{
  "n_layer": 19,
  "d_model": 256,
  "n_head": 2,
  "n_kv_head": 2,
  "head_dim": 128,
  "d_mlp": 768,
  "vocab_size": 8192,
  "activation": "tanh_gelu",
  "norm": "layernorm",
  "norm_place": "pre",
  "norm_eps": 1e-05,
  "positions": "learned",
  "qk_norm": false,
  "attn_scale": 0.0884,
  "bias": "all",
  "tie_embeddings": false,
  "parallel_block": false,
  "init": "normal",
  "init_std_qkv": 0.0249,
  "init_std_o": 0.00403,
  "init_std_up": 0.0249,
  "init_std_down": 0.00403,
  "optimizer": "muon_variant",
  "lr": 0.00901,
  "lr_mult_o": 2.0,
  "beta1": 0.95,
  "lr_head": 0.0132,
  "grad_clip": 2.0,
  "warmup_steps": 200,
  "schedule": "wsd",
  "decay_fraction": 0.833,
  "decay_shape": "linear",
  "final_lr_fraction": 0.1,
  "batch_tokens": 65536,
  "seq_len": 1024,
  "doc_mask": true,
  "z_loss": 1e-05,
  "train_tokens": 693700000,
  "steps": 10586,
  "dataset": "wikipedia_en"
}
MLP neurons of a small language model. Each row is named by its layer, matrix (down: output weights) and neuron, and shows model dimensions 128-255. Each number is 128 + 24 x the weight over its row's rms, rounded and kept within 0 to 255. Numbers have three digits each.
A block is one neuron, or neurons of one layer that tend to fire together. After each block is what it responds to, as a language model described it from the Wikipedia text at the highest values.

L5.down94:144158128083126153138179161151187093163137120156144118177120129139098155118152166134119119081132109111133107189091150149118105139125128149130148137111109148134095094131129138115088126073163091123139146124108124159139097098163166136128112124101154106122119101106119079102146143154118113137112159127141148126132170125115081094118110171133153111134123090156114079142143112179082123122136
L5.down106:102122132145110116164127092132163152099145143139123126124085131136147129112127130123134101127129108166109121134092107094175101111132148093102140149165144122107088145117112098142179093143089133116103153144103124159128149144152098119108162117147120116150074088118138144135090159096119164140156176124094098135174146111108135127111132082140165128135137139146097119111161120064127103091110
L5.down216:147124117102160102119127129148081124115149107121160141132124189090119116143158149144161119145136095161122097190101145140126137148158121149116155121136138140125152133134101137120096096172169117110116136153101147106079136100159105152129132128131086102122145121137075163100138125091130098145159118138122158142137116088155145149137145133169145137085119123114123099130135117111177138104112
L5.down267:108146117128081122146144143158110104114133139123106078102152127135164144122087146145098112121127109153154125067116139124150186093081119127138177094140109165148136105138134174104102120098133151076132184150153135131089116093141110094112095137093152109161109130135128110145124176154143121144135128082124123121110098111140157082128158127118134109158159074107111156073114138130131098130104
L5.down312:113154136087129154171136141143102098126134124103135122174110128146087097160068150102119132155116110100128111123087134154108134134163100152108177139149104151136108167132107128102120121131171113089144159121110160138105150107095144157177113113137114122112110103131069132130177124124106139135117153154116148124088139092120160138101065175156139119121124133123157095151121140142132140135139
L5.down332:127063156129162128094129115131139129114092114109116129131139146131084085101135143127098144099171131150152134091077099122141107105099157103110140100084102113175134174138133127149128146112148096105139137129115125133185125096151146129082122139130141114104104111130139106119137099146127115121134149154101149130102195117138153152087094124135147128094122144125113126136165096102132112122098
L5.down469:117158182124128126133122136155127142098092107118133075101135101122160105163153157139181092089129107131131152147126132131142155112137138145153126087116114151143134147154142106143097122168106095112136159136132076118142133104133118080105140149131135113150129146112141103093119113122146137143097112122136129152111129157140111169138125154128095107086152163137155129149136113106140142130150
L5.down703:160160121109096114165106130110155126100116151161146105169158187146124192119161192079139112127129140130124108165152113129113116129153104121090127090162141128134142177132153087153176100153131092126109110122072106110129117137152147127143108135118130075106137115099129111115129149148150132106122101086092126134152131126125133112122144093176137141120102089138114159056141094115140112144132
First pieces of split words (s-ash, por-ch, ri-dge, Tech-nical), mostly in architecture and heritage-listing text, plus wiki heading "=", table pipes, and "#" in register numbers.

L9.down731:122115122135096124131116130159074106141129128085118159085120123125129162170170161133115149116082164118131147129102141096103148124148112122168169145102130120100130172121144126145117099125159104140158109140128145170083116113143114117148130161121109077123157139132124148119131197116138128107152125139135115153112159141138155131149132143082090123131132108119131123154098104111120101082080
Unit, ordinal, and connector tokens right after a number, such as km/h, mph, /sqmi, rpm, "61st", "45 to 64", "£1 million".

L9.down719:157134075133169131118118110119148124137161129097108152131138090140165122147148143168149126150118169150062135162174090092090136106128093114103104153160111108144126114113121131123103155104100134123158124110142119106146139119143132128089146126111126140114070117123162126150105138148127095097138129171154120134100133143153114120155108123110135095114115093130180150147122159095136157129166
Pipe or blank cell separators at the last column of a Markdown table row, especially header rows (Pts |, Dec |, Playoffs |) before a line break.

L5.down165:155146176105124131140125105112129122147183157098137135136117105122146126150122101129152164133097120132080140140122135145142140134070150162139095114173121158140136099126117096150085161142132105113140118098104112152123123098140116123152153121139099108092128120124137139059110125121112112129209133100126107140119130111139167100143117119128079175084133152115126106122146170123114116091113
L5.down191:125124120151156120147132153159128083150143142131142127140130120135081142059136134178173075116130136132115110120161095116131131100062131088104112067116150089156128111094088200137159133137127126133081090125114115105113135148163143129161109125122100132147157149133129155108131105080115137141112138152119147114124127111160117101118072160111144115096157153142133163158087145127133114189124
L5.down317:138111117122160104112157124136113159132142083145104161116100099083149045158102143122107161133098154109146140138124128132110123133166148156150162137118150136092125128150125152136175135132154114104120159111112128092137137141170109165133119133126112132145118155127075096153154147160142101135116159123082143146104126113174113114113180085139130107138125140071201107146130128102171118115074
L5.down430:163132174123125113149114099106144114109156133115144146104143119126107147130146119144104134146118118123128132168123141101122143117098127177131078112135127147163116089115158133142116169172121128157143097104118103156151135123119108149129072125101105093110141111108156127135140144109130128167145118106125127104151162117124133112127113155133113135174164162127138100161125146133139151053140
L5.down476:135127135131164156123157104119157129120133133121160136128140136095120119112181138116146165165159109083141092153152095085132156108157130167141179169114090126162118102134113141173094113138118078135132132178115125148117133148086154127123112128147096105098097119119144093102124131106116119152115087147149119100127145107119091159121137162138080134103119135133090094087121127142123137143179
L5.down522:106094147164132131129137113120140129097171162157097126141130163120118129132115132137161132116075138100085154125132144150103135142149122103126169125159148112102101088102112125126101146134113118084141114110144148140108181123091084120124122126077158184092123132110094124114126158085165126139102120167140160142084111127099108140112169115160175055106135123083156114174156133147110112101138
L5.down537:124159154111134144160125126106125162120126129101121133133150176138142142109110119125162122115124088129127158160122125163136121130107134125125137093127096130117113111146144129142149121128126125120186118138086155131104106102162117171102115183083137145131104145110114132130146112121123153104086131197118114095147089119133162147141122098153140134176171151126153081177139135183192130137091
L5.down643:099123110130163143165147150137159157101108117152135127179140092183124132115083130124150084111098132093158113130159126107103155098127136163114120119159147119105126157104152163164123151092178124108166118120138134109098170135166110115127108143098152160151111130185113093126144127108110090157132125149121144146139125160152112122150135122114096131106135089115116113147156135135164099120132
Apostrophes right after a noun or name, mostly possessive 's (Earth's, Vidler's, Mao's), plus French elisions like d'Art and l'Espérance.

L5.down13:110129101121159142111124145147161154131151101129133121160163137145181158146124092096117096111143154140149118131091092161092137159110121134118076114135129126118083152131145102114137098106113099140118108129153155164170117158100164101101112120149130155071125135157147147095126123165144178122145129113155134089133104115102136106160079135114149148147084138125137103162114161060140173136144
L5.down37:120134108154131115124122108110155099103077130132129187087152138124131110148141092114141136139109173138122142090064091121137130152078149112080095107108108111107091122172129110099111136151178109167147124162145122100128122157152147131132108125140128133130128146120172115080102141176154145135136153139131064100109150113120112109148133096166135146156109102142161159123167136156099107121131
L5.down61:149109124126095135124130205109131083178147155132144094112125113142126145163135114145148160148102134136135154116154168115094136084137114148116101168121131150139148134107105126120128124135097110121105121091132137150112138087143113142109127074126107094140115078155176117120138132161123116138126131128122124133152136098158126131086144086175119070136159115137167105163143175108087110107131
L5.down367:100113142100155128088149138114089151142070181102123143154136139117114142119120114109137104131114108074103108134142113153138134092176095126130179127135137177119113072138088126138139163142146108162123148149121138140124127152114135095111094119113073116102090119180138110124134133115124123154146116163167142128144138114159117109099135114137167141104114138112120153110117135091145176099133
L5.down496:109102120113147111081150091110108113155116115128129097119111174148134109135156096127105098137104128144140132132118144169134111097134105141121134126141156111136140130133103169115142141150112123173139140115104113113143116115158164167151158169076146142112137109125077125150151146135125105156099140154112108147144124087127119158148160049113118113140163134062134144047111146141136124193119
L5.down521:145102126110129168137116132123149122140138132102131088085169133142103155124161108157093133105155122159129121150136123118089107143076106093139166119159150112138118136104149082139113123117168124193157085100180164095138133177141091146144112125160130152114120119092117148126100082164129167090121165163121102128130124131127113128132138130128182134175156134105147144107142156145099100158125
L5.down559:113105114142150151095132113108133119130123153135089120123091112150165112113108120143143108140139117125117131119151117126132131128149129173152143102123103107130104113148109113129152087118120090154082135118149091159131128124133153114132147128151123123165097118152114106139127134171143122121176137148160120163100132133148135137125119183108126111138160140132124154128141083123109080109119
L5.down595:145098156098153150138104128112109161097165100121155129149107114139129109130143119145094115122131162119129179108132118130154080105171115141124095138138127200131155136171129111127171134074135111112140121099146141158173110135191154107094139136121134186088127062164106135150095170126129128147146140136120108140152114094102143157105171115098154113132136132137123116142117134127115153149116
Predictable tokens in templated data text: final digits in climate and election tables, census boilerplate words (older, There), and infobox fields (FIPS, CET).

L13.down8:118137138107098106139081138118150171128096103141169103123119127150109143151140124162114165106132126112146141132134136129133075117121157150140146121182114144107137093147123081151143112135083113123122137131156090120137118160074142135108137112167102152138175118125116134136129155121101110128129134185134155148104151095102147128132136096103162114123098142126120130172095101093122172105114
L13.down29:167112123170132173114124119115098112162104116098157117129153120137130166150119109102120106144135152115158111089100146127122154139106169123117114136153138149125092111134139184090156150156129127090142083126157137118129130139160108122132149124150083117144166129103132157141139096158078094101113144118121100165121134142139084120098132127069131159106125135158147103091124105145086155086142
L13.down46:121142132085138138156106097136142099131063129099191105138132121128094126117150126132143138105128111105153130144117140159141103107078153144112149124108087150136165091154143164146137141107146114113163137102157116087099105142136139133108078093101143120120163166143121127120118102151097093115143108143127143164138142156121121135097123190146140122109116100117088116129128143119069155124066
L13.down170:114143110135132137149118117111105081155137091139136148126134131153093144156175163163091134071116112172130148145128134129071124088100136083107108110176127147070114125079111142092160107143109145114149111112134099119155126119129115118154137168132110141148143091113104140135096170105113160158148161163132101114121119127145121116144127148132132078119143089120115109174130124137121149122138
L13.down354:118148163117087111141143111154160153105114142153117134149127097197086126183119100122097114106118146122135160135129174136155155112136180137100116113068139132106116152162136169123100109121178088106109157088136124156136124149133152110139115121106120134130134148156118117112146147134149121111145145140141119164108108170158134125166130114118137112094124121075087097130125094125090099081114
L13.down398:165164151111145116137133102125107141134105084126114152138163131114102123126155111123175135084116140144162169144151156145107144132114102150098128131140156160153165146130122127079140094111150166126141136087128121135122113185132103098124129166111146122085181137128094142153092144115116107143143123123137086128148122114083131074133148158119164168097110105158101138149125113155092154118117
L13.down505:093151115094112160194118102100104104128114116119144130110140155143079100190178095151113132113138122171159150167147145112105134148089130064091161117151127142105162117087114186103144142092114109150100096119164143111122080136110086138137111122137134132133095181154089115128106141109141117114121109083148134145103111156126132126131098142093132075106132087157143116149142105143123135119133
L13.down624:118139121082143101132161108149141115140090135191165095113140133140127126099127117125118109174122099067136140149118133150108133132119136130147083130092116144135117122119117159164113128143123119098159107131138117129152115141147159132131103130146131149150188108131114132107110151128137162171112138143142123135150151143110168127161127148127203132104112141111158150136126127107102141130147
Line breaks ending a row of a pipe-delimited Wikipedia table (election results, sports standings, court case lists), plus some late cells or separators in long data rows.

L9.down411:114137130135170123142110135118141136121163083107109134119162091124103110155114130105106075133151155169129128129128107128126105100111132127108138152142106157131092096157138146136153118143117120092115149153122187077132102108126125113093077159123167150148142136106124086148122128133068138172138146160101108128135143154084127145152147154131122065120132135107126142082131152151102117141129
Two-digit seconds numbers after ′ in latitude/longitude coordinates (58′02″); also mid-word fragments (temp-ora-ry, el-igi-ble) and " as" after a clause (died as, it as).

L9.down312:132139158101134103128149134122118098146140107122179145162174118121173132128144125148163144144107077114159131109130141152108144124106106154146108137144137146136103134097083107161156152090143109125118125136152139095086131166107151139179152111151125101115131130123145157142111106113112107146122160145104141125141145151096084140141074123132147143143103094130068104124103112137153143120106
Adjectives, numbers or word starts that open a descriptive noun phrase after the, with or have in architectural, heraldic or technical text, e.g. two bays, single-arm, north end.

L13.down248:156100123121125111144125166116104114156150070116163112107100161132089097126176074149124134140140164130113112098167142133108150135190157087179158157130131132110123114135167155136094152135112113189147106094130124128121104122156107082145141163136124130114117110108146177127112136146097154136138117135136131111110137121108115101148136181138115177140147132158115100122207132135127143112146
L13.down453:145198131143137098127118103114131110120119134119084136117119123161190133142150132107120124123135148139104102131119152084140127087093119112153100100183113121107128119133130130142107116155164097094163111103149143106125143135132135146109168115172113072146139154144147145150142130094125139137131129140109092127130121145100071110147108145128175127126145092142094148081114128129148096130132
L13.down461:128128189125143107146159155147200129111175122137154092157125124117114159160195092105133126148089146151155087114148126133126157158115084169140124100170135158156130131115150097132104134146151153102101106109107135139149074113136112113135138140122116147109114145142127143124159097126167146146171130115100152114137133097129122128106118106130145132175119146156078096101122176154133141123114
L13.down565:124130130105134154154067106132138119124090144124111156129148103155139121147104142091105110159148072123087113134131096169089138139091135148113159134118124156123090144115117128144107121134049098100102137102186106141144151146129146160140129179113138146094089112111119129166146156133140134149074140125107169101142131171146138140142115126136122181161146144141153107131117144104100126127135
L13.down642:157093146144177114122133135128141154121157114118104087118116137132150120115157096103118165156132127163138090113141118151115141129108140081116163144084142110096151084151115123135165162118122155133144118155095145105108118138112125105134134154131123109135109147148178130175125116123075152114163123142099128103091115124132100160133111141092189100134103127208116145114124098114128140174134
L13.down679:144112140130131129129164165100120099113144062085150100142138123148150105158117122166158134120100104133128150129143145137105126151095152117119146151122134165143130110142147122141143105133096180139100146087129121184100126124149156144141130108099101109128082088166076146082128136118142132162147139106127110130104141119126137111136098099123095188104121098079163127149091107119129138108115
L13.down683:130129118126105103082128142122120108127119140130113146085129104107098130130119132131108146145151131137090133161109132142087107127125115137154135150144138174131114120143138151115106132143066172120110142132102117161144102098076157147121125095143125142140120187053067170162079174106140147133155146117153134124109167138096170157100088121132138153140162161107122135105139152131162114173165
L13.down711:123111148121077095138077102163148120097136149116136110122087163085121079164140116139149155160139155114088095101110121133159165180167115157095125103138112119139111108100104154081138111159110131107142164133096134169171161127090127150130104145160101155144159116150192151131122123142143132117115082139136084123183159110086142129116128105125102131130133154106139149109111128150133127150128
The token "as", both as a standalone word (worked as a, as well, as she) and as a word-start piece (asleep, ascent, asymmetrical), including capitalized "As" at sentence or table-cell starts.

L13.down64:077076134109098151104137122140121125137107148114128108116158087119128147140112134113114133126104101107131149167136109131130098179159155137129171156130095130115135158113137156145142103108090108132138106124153140105128090110116106132126091133165117118139135180126130173136121146106100142115137151131128147138128118169087110107126086121113097179153177138157155120072174116117176144122157
L13.down295:153115127126167130174140149126139158156125141146104142136135068128113161158103096106144132130146130133172130136137119122087093091125168140096125153134128157139107102106134153126141167122118132152122144108138127135137186138096122091169126154116096112180117140178114115115142118136126124161115114159124111137165125130135150094171133119117122162120121097132114141135176161120148087134120
L13.down323:137146131147138149095124114121142103168115113064160127108095150110124161117122153132130142135186151151127158161129131131126085173113123151136163143133110136124112098153122113147145097168111163145150146169104126116167132105101145125112125138141110123101131121123135143109109152140120139125127135105069088099096145112075113080087101134124107108129110158138101104078147135146099092095126
L13.down441:166119087118126129116083144081119147133159094083131097146145121176110127117158153094113151130132139074146134109143145140106077140138137158206123109149140114108126126141122131114112128168111145139185168121154154121136115105116118092127127117143119114101139133123115131106152145167194133096115101103090136122167118125134148120084112108176145146168140159154139093130082114124120115115129
L13.down448:111111071141146172096103082155115111124106112151145136128121086121133096159118193186148136152135101112129097138126159125118144128098118131141134127119098139090139127112148134119102125115106113058139076106137097101131112122135157118089097084169129155097096126115134180141107115156158168122105152125164103143176120081145114133113129148128106153091115154111106156141139116144143107083132
L13.down577:157155128123137195137138143139116167119116123083120134094091144144147127130133181148114134117119135138143117088089084123139094128155170138110094095150126175164111096129117128166174142112149156106120106110104097136155166106129105132113153155123072136112137165153128161152110109119127107107138099139080147086118144147099145107135098147096127122095145112152148134131129155098128153135159
L13.down625:117089124160126150119104106131121122104109187127083072149102141101095129160134131126123126127142092149137080130111123130096128160136114101196127114126144136145108137118101130150133127148146135165107163161144105141121115128119152122094143133110135101133116176060159101157127164168153154148138106154126125133137110118114116166133141123107127088121137130172142168101135142114149091142144
L13.down718:128111121131119099155173157142125051145105148146114156134104115138101153099127117121103154147144148104101109139157123128131153093107143145159120126148099110173073129180145104130128133126108152126127171073154152133126085127139122122118120165117151132142121151096133128120101127109128155154099124123112177099166126138112115108186112124112156125100156142107133129110104111119129185112084
Apostrophes in contractions after pronouns (it's, she'll, they're), and inner word pieces after prefixes like rec-, cont-, partic- (recovered, recession, participants).

L13.down121:124134088092108137146120133124138136124118143101118074108116152124140176154102145163178122127125071144132146159089116086056100121124092132159136141122124115101121174141098172120129117186141095154096144124127097169125135091129125129183128122141083174119158126091143145139117115105113121158118104134160134090136165109107163090102160118109123140100173161136136125104130117123142123114083
L13.down133:128147112168115144159120159129082118144132123092141095175091133162154083121118139104103184113121139137164119107140151140070134160129135151142184176111092150145130136125129184132145131111118064113121091122144159087112109182091075159147098142143100141106109137129133175133091146118077119110167145136141136081134166151161127086126118149118129098160116133099076134108129147162140126168117
L13.down228:094137144116112167170122093116055111165111152149115133128113123138117132127108129140151130123129124126139114093149125118149105111146086148139150094133087153116110145104127135136120139117084144089116114130180156112104135153114156135117141159081094132093105124146150090109132079110100116127141150133118126152147132154141102147122149122122149129113119147131103124099172157115166180178113
L13.down484:153187099134147121125094138115166121145095178137120113141147110133146117123108106143132098163119141107093142120123141151158151131126168153144073103097106126115132150123122143133106094116190144132095126160106132112125169125163144117107111123136124158144120182167095126082141121163116119166122154144130127091113102165140099106109113119135103113112147156125187126152132148117142163140103
L13.down531:138159169107152148114123127167049111117137096165154135159115111118146148164136152115149119142101109145135122146136137112157146146154108137157144120114127135113145145105079101124157094083115141103152173108156188157149116166123111115172124155150122112123168094122137084131160141111115080129139145131136104148094175103125089141127103119092179142127107139133104112114192091100118147103110
L13.down548:119157106090107136125111160110158110127147104109118168152133118096122125119132117138105106134091144134122121150131164134138114119123169110121144137109089151105109149149193181112119148125064170135119098101116154131167113143181152141130124142142137153135103092146143131125103119139142128122132158168091095089093132127067109131166134139118102170144127120147118084128120154162119126150097
L13.down584:147105166133128152138145154146145127126132122179129130173114116133120099172127116125131099151125108103157153118092086118139142140096139142102151128134159138141123111156154126067128109155121135137131108139124101114061082114112128135122098107120150117136133109107101091136107098156110125164122142091143120139076133099119119109129141113152131178119101171161129102129157163153169168168142
L13.down719:112145120131142111090128160132133124161125124158080112141102140108130130148133133183129146155124118064135083144132087130044109163085117143131087104110131097131140100108114170152136152163132108150152129114146144135137143158131129111135156089114097086128154159126075100159158114138176138158137153169121108116162143112133088171143129125117174146128158142154100126105143107082145136100135
Tokens that continue a noun phrase after a number or adjective: noun pieces (storeys, bays, rubble, cigar) in building descriptions, plural s, "and" in second and final.

L13.down32:131125105109102126188112139159152090152124152080060136155106099154119074119155145120067145157091120094122145172090118161115115127132133134128148147137154133129103119141122121118134097110115133108167140079158142094137132102157164180156153108131133151118126151124129124100165119156163186144129167154152135109118157129152145125128097148147121094119124100106110106118115098097139119067103
L13.down90:166124127127111131119092170109129129113122148090127156138129119153106154134168140091091141126116155146132136110126132065082125129151101117166092098120118181163100102113104141079135114142120131135148105133143083151109140090162122128117134161104131148164159124168141175181155183130123082147113140144125119119174137092086143080111160118103110136120165097154145124129124180150151110174072
L13.down167:162117150115135127121135102125121112098128108078087119161148133145125125140158142135124099104110156135134116168125161125104120125149157126136107146108126156110092125155139129111117121156097130092145145123154128149146105117146146124152105128162108135157125106127122096169126128137138135116142127137149165149200110137142156093148097146141155181117139116126115121143113089137172146144124
L13.down196:102113111167114135140120149206177130108125128117111118149151144121106121160144103115125107115117094170093119157158091151155138091074130099149160144130158135128125143124131149173100123167099166114121150189162098099091155111112098174128099155165119147146136108140132127139157149126101110148145124106086079109141114151125123114131115135118093135142141125123172123149130125140162108106145
L13.down563:108123132106145144125126113157116098113099131145163123120110171147124139138112156132140153135103122159141143145153115091158142105120145125129140123152079094133119101123117119108121107089075148109136120104135126127136153156172172141133169173115136110124162102087150106088158120158133120117100104151138191167131117115076107094114142114180150090141127134109162071127157114154127104099113
L13.down594:106115112111133168153178123123128063166142122135145093128138134145090122148113185148155129077122107146120164130123119111152138149127100115108143107142104168102091098093122105131149120106111106097117117137128123199156096058120103129125111142126120126092119121132117119171125146184122150129137150147150185136116171116080122139164185124153133150108130089142117119094128107145119136122133
L13.down725:142128130088148115139112184152116111134110177128129102144151149121122138128167117119151065093148142097145117084105138136130137145130105139113124152132147132143129147117163152121137133115157138119139110127119170126135082085169159173119088146132089104113126107119110176176097110148116165157122126125141109112148080098095145154159157147158092111146152133150149106178107096132102161168160
L13.down750:138129118128131144146119132136127058131114113096118108129107163134097120094134117134093099075127110144159127116089157110113133142165185124116151156122178148140080112108142108119113123099116119145128097144151112139116099111147142165081131112153150130164140140168117170121103132130159120093116114111154122104128163152135113094151133133083133110143155098166137136087065119192108115142106
Tokens just before or starting a stated measurement, such as of in average rating of or about in grew to about, or a value's first digits.

L5.down28:147086150168080114130121120118165134176157094121099076123091149120130121123154138142105137161118128125111154118085138141122146116115120142154095152142153115132134100160153073095094195113123129146150140150131118141128143108170136115141135140105155140099126155148144117174131078104143119061160117138126165144141086133100140157145111118122139135081131116145146144176128151141110139155156
L5.down180:121177134121099144149139142098125115153119167136098131109122138142149156119135132110163100138135133120151132142134100172111171138164151159133136155149159123103143099124114140129079147129134102118128126139170110102131129119154092141150114124048132106125133131105121152147166132152094121154102126109162132098106148177086099121119151131113146126125096124132141119104111096155089119137142
L5.down194:114124138173116146152097138138091146140106115108113095123112143081137127092172111120154070190118117094114116114139110095090146080148132134128145105115124102134143143113114149117110139099192098105110115121094162111135119124109139134125145165118127144126108070137140107154128128139129197179149134114157084121155165090145137136177124136160152096095128121154086118101128139113135106109185
L5.down336:101151144117150107143148152094135117132112121129143130140161150095126139128141169122095145116110104140123137141111092067167111117145159088114135115067187125116106148132190141153141120119119114107128150113141135137159141084154123146118127094102170127084139103075124104110142103104159102107159199157105126117140122116139142119150166146102074103118113140120125132131116161130091141143148
L5.down344:118109104151113118112115122102111121132147143105140111135153117134146136153079139138115096121098134134165107105148149123097142107106113150111200125101103128108097156114140122170166134131123111156127148091093144153121099124108192141126127178149085144114130137089123144162105109126117097107189131135093155134119124096162101154132141150091155130079134127129145100110158113105141121147149
L5.down379:133160145148119133111164126107135137140147137130144123129116105162139127149156139127146156132145103094137111060163157135124114123094112150099151116100143138100103136120184118148165107111101102126163136119089125139123127118145116107126116142132118128111110130158107201133113077072117128145094130105167171136141125126113131120137085127133135144140131140132169131097134105162118131118055
L5.down542:087132088106097104146124123126162165116155123144156165166133087112136128128101136150122166149132084162131101119096149160131084138115144107134091139102158087125104138104072137139130159185144142113138174125075106147123083136178149124167095137154111168144116095124122131147138135145125103139112163084116125111102094156156145140111129115126149087122156138106184109114114129145166127132124
L5.down631:102124122123115116151166110093151131096140130118139101134097125104073133117151117112159150154113146116129144090128113119180132141137162139149156142098105121056088156132100141126135123144134122165142168167147108158157081141074144141168107163124077089110131152168143098147139110117154139129100190119151117120149106116142123133156121121139120153148161065142107111137123133146162121134126
Predictable tokens in formulaic Wikipedia census text and table rows, such as living in "under the age of 18 living", vac(ant), and header-row line breaks.

L9.down693:095122157133133073130120110124151103175125159167093104138114119132139119094115115126102108156127148105152148101170130103149139135154170112097117081130108150112115122164097138144112138139211140156164155102139141112169137121117126123170147127137063113109158111141117106189079076114124112103145141126145155118130106108129123134121145120118133099127123168144197130140088159123172161117154
Short word pieces inside longer words, after a first fragment and before the rest, e.g. conc-ur-rent, ad-op-tive, Cont-em-porary; also years after "In" or "On … ".